python train.py --head_dim=64 --intermediate_size=1280 --vocab_size=16384 --positions="rope" --rope_fraction=1.0 --attn_scale=0.125 --init="normal" --init_std_qkv=0.0165 --lr_mult_qkv=0.4 --lr_mult_down=0.7 --final_lr_fraction=0.0 --train_tokens=736500000 --max_steps=11239 --dataset="wikipedia_en"
MLP neurons of a small language model. Each row is named by its layer, matrix (down: output weights) and neuron, and shows model dimensions 128-191. Each number is 200 + 30 x the weight over its row's rms, rounded and kept within 0 to 999. A neuron's up and down rows have the sign that makes its largest values positive.
Before each neuron's rows, "raises" lists the tokens whose logits its output raises most directly, leaving later layers aside.

raises: "|---|---|\n", " Year", " Team", "|---|---|---|\n", " Chart"
L9.down465,225,179,223,234,171,267,204,162,222,171,253,208,176,179,241,214,171,210,206,159,193,230,263,215,216,220,174,221,210,205,253,265,237,159,186,229,252,181,158,238,107,168,199,220,212,207,189,202,135,228,216,203,170,214,207,222,201,175,241,179,188,245,166,212

raises: "mar", "mer", "ma", "man", "ard"
L3.down711,194,192,224,211,205,202,255,234,157,169,194,178,217,213,249,158,183,195,158,186,206,218,180,215,167,227,179,234,235,203,197,191,190,187,213,199,273,158,249,213,174,189,175,196,131,212,168,116,195,202,205,208,170,184,208,173,228,168,172,246,180,162,168,222

raises: "ously", "ities", "ito", "es", "ity"
L8.down1209,190,211,183,201,165,193,168,126,226,199,217,192,182,188,161,223,212,205,199,193,177,183,158,251,210,217,264,190,174,154,255,188,176,203,221,236,202,206,196,205,179,202,241,201,217,158,175,178,202,169,209,221,190,202,131,218,267,177,265,165,246,188,224,169

raises: "ized", "ier", "omer", "izing", "ities"
L9.down743,196,227,224,171,225,206,193,210,223,180,205,164,212,186,221,221,204,189,205,236,228,222,151,180,236,169,182,210,173,208,214,260,218,201,211,209,188,200,224,171,204,197,211,210,211,146,234,213,216,186,152,197,239,201,221,214,217,230,211,138,219,218,228,254

raises: "ft", "ber", "d", "sk", "der"
L9.down506,181,181,180,173,200,184,141,200,228,211,225,174,219,141,167,186,165,207,219,199,219,148,167,211,193,174,255,209,214,182,202,216,195,177,224,170,216,190,225,193,207,133,170,164,238,189,244,189,231,189,204,163,212,179,196,244,176,161,180,215,189,171,241,157

raises: "ance", "off", "ant", "ads", "amp"
L8.down906,181,144,237,187,224,195,162,213,190,203,183,220,254,244,161,139,152,129,137,178,219,183,157,224,213,193,165,245,188,213,205,181,163,176,158,191,239,159,172,161,152,218,209,192,181,202,240,201,186,196,151,178,202,206,156,202,207,199,210,201,222,211,161,205

raises: "ration", "ros", "r", "rat", "rop"
L8.down1165,195,188,188,147,236,193,172,181,178,200,213,191,207,225,213,248,202,267,144,185,214,124,220,242,193,198,213,186,189,193,226,136,212,218,202,166,202,246,201,160,166,304,194,237,217,138,175,271,250,138,238,168,206,166,177,207,229,146,223,184,170,236,198,222

raises: " [", " my", " our", "...", " ..."
L10.down300,190,207,222,218,196,192,198,170,224,198,189,150,210,188,220,176,172,165,187,141,223,193,234,154,243,187,279,170,196,238,218,159,198,237,250,197,208,209,219,265,271,214,204,215,177,189,150,152,186,243,180,204,196,232,201,224,146,211,167,204,193,172,184,199

raises: "ho", " Half", "ays", " Post", " half"
L10.down1189,228,213,233,151,175,180,181,188,217,229,229,182,214,198,213,162,171,176,223,195,224,212,234,207,193,197,162,209,137,164,232,207,205,179,198,209,215,210,182,246,179,187,189,229,198,184,214,257,237,187,232,168,189,248,205,214,149,288,223,223,170,158,220,226

raises: "orship", "ional", "ors", "ears", "ore"
L8.down415,197,203,186,168,241,193,208,165,245,182,262,166,178,227,178,215,257,138,136,173,197,234,205,178,223,220,193,205,164,242,233,163,193,186,257,185,199,218,247,226,190,174,181,176,164,171,231,213,217,186,228,182,186,221,267,228,184,208,178,209,195,162,190,253

raises: "ò", "ó", "ī", "ö", "í"
L10.down160,172,214,182,218,198,195,170,206,241,259,179,146,213,222,239,168,241,190,146,154,208,175,221,209,171,195,242,181,215,215,177,198,226,207,171,197,188,224,231,198,160,202,210,238,269,170,246,230,220,236,175,200,198,185,186,172,183,184,172,205,218,203,176,169

raises: " tall", " wide", " thick", " height", " size"
L10.down958,172,229,194,175,198,222,208,217,206,240,249,235,198,181,206,220,183,208,224,115,213,239,239,207,242,246,129,179,282,186,152,172,199,182,222,177,200,226,167,201,205,199,292,178,207,188,212,220,174,194,238,230,182,226,215,172,189,195,168,205,213,132,241,176

raises: "where", "her", "and", "rat", "Note"
L9.down1002,218,198,206,217,161,183,218,164,165,218,215,205,231,211,188,188,150,207,174,161,189,242,235,196,199,190,219,203,149,182,191,182,238,172,177,123,248,238,195,239,247,209,135,173,189,216,224,163,195,189,161,229,243,163,163,223,225,253,160,234,208,213,246,234

raises: "ie", "ied", "ies", "aries", "uk"
L7.down489,224,253,217,196,186,193,201,201,227,221,238,199,247,222,206,185,185,175,139,205,203,221,176,195,184,222,200,177,194,249,196,227,169,191,251,157,143,239,213,226,174,185,206,148,227,201,184,154,224,193,184,212,175,208,202,205,158,213,182,129,206,192,188,172

raises: "uses", "urg", "anks", "ridge", "odies"
L10.down1170,158,230,206,200,256,168,215,180,226,211,214,203,176,206,202,167,252,240,190,208,219,181,241,202,222,157,197,202,244,208,171,207,213,194,132,178,239,209,169,229,138,196,232,207,212,198,183,257,240,227,241,197,165,202,165,207,256,161,192,185,180,224,232,211

raises: " which", " position", " still", " reference", " addition"
L9.down92,212,174,197,218,235,205,154,180,238,220,185,285,230,262,236,200,195,208,145,217,234,177,139,206,260,186,211,182,145,197,187,203,236,186,190,193,186,212,143,230,188,210,221,147,170,213,205,164,181,193,204,208,226,219,200,197,205,206,221,202,212,241,217,257

raises: " vote", "ates", "iet", "ative", " valid"
L10.down308,214,205,199,244,164,234,189,199,215,137,186,195,185,255,221,196,203,203,163,223,192,216,211,214,206,196,209,223,198,190,199,204,159,164,205,184,246,261,230,188,194,195,193,257,221,191,198,242,144,259,214,181,191,171,131,122,166,164,247,175,244,200,215,252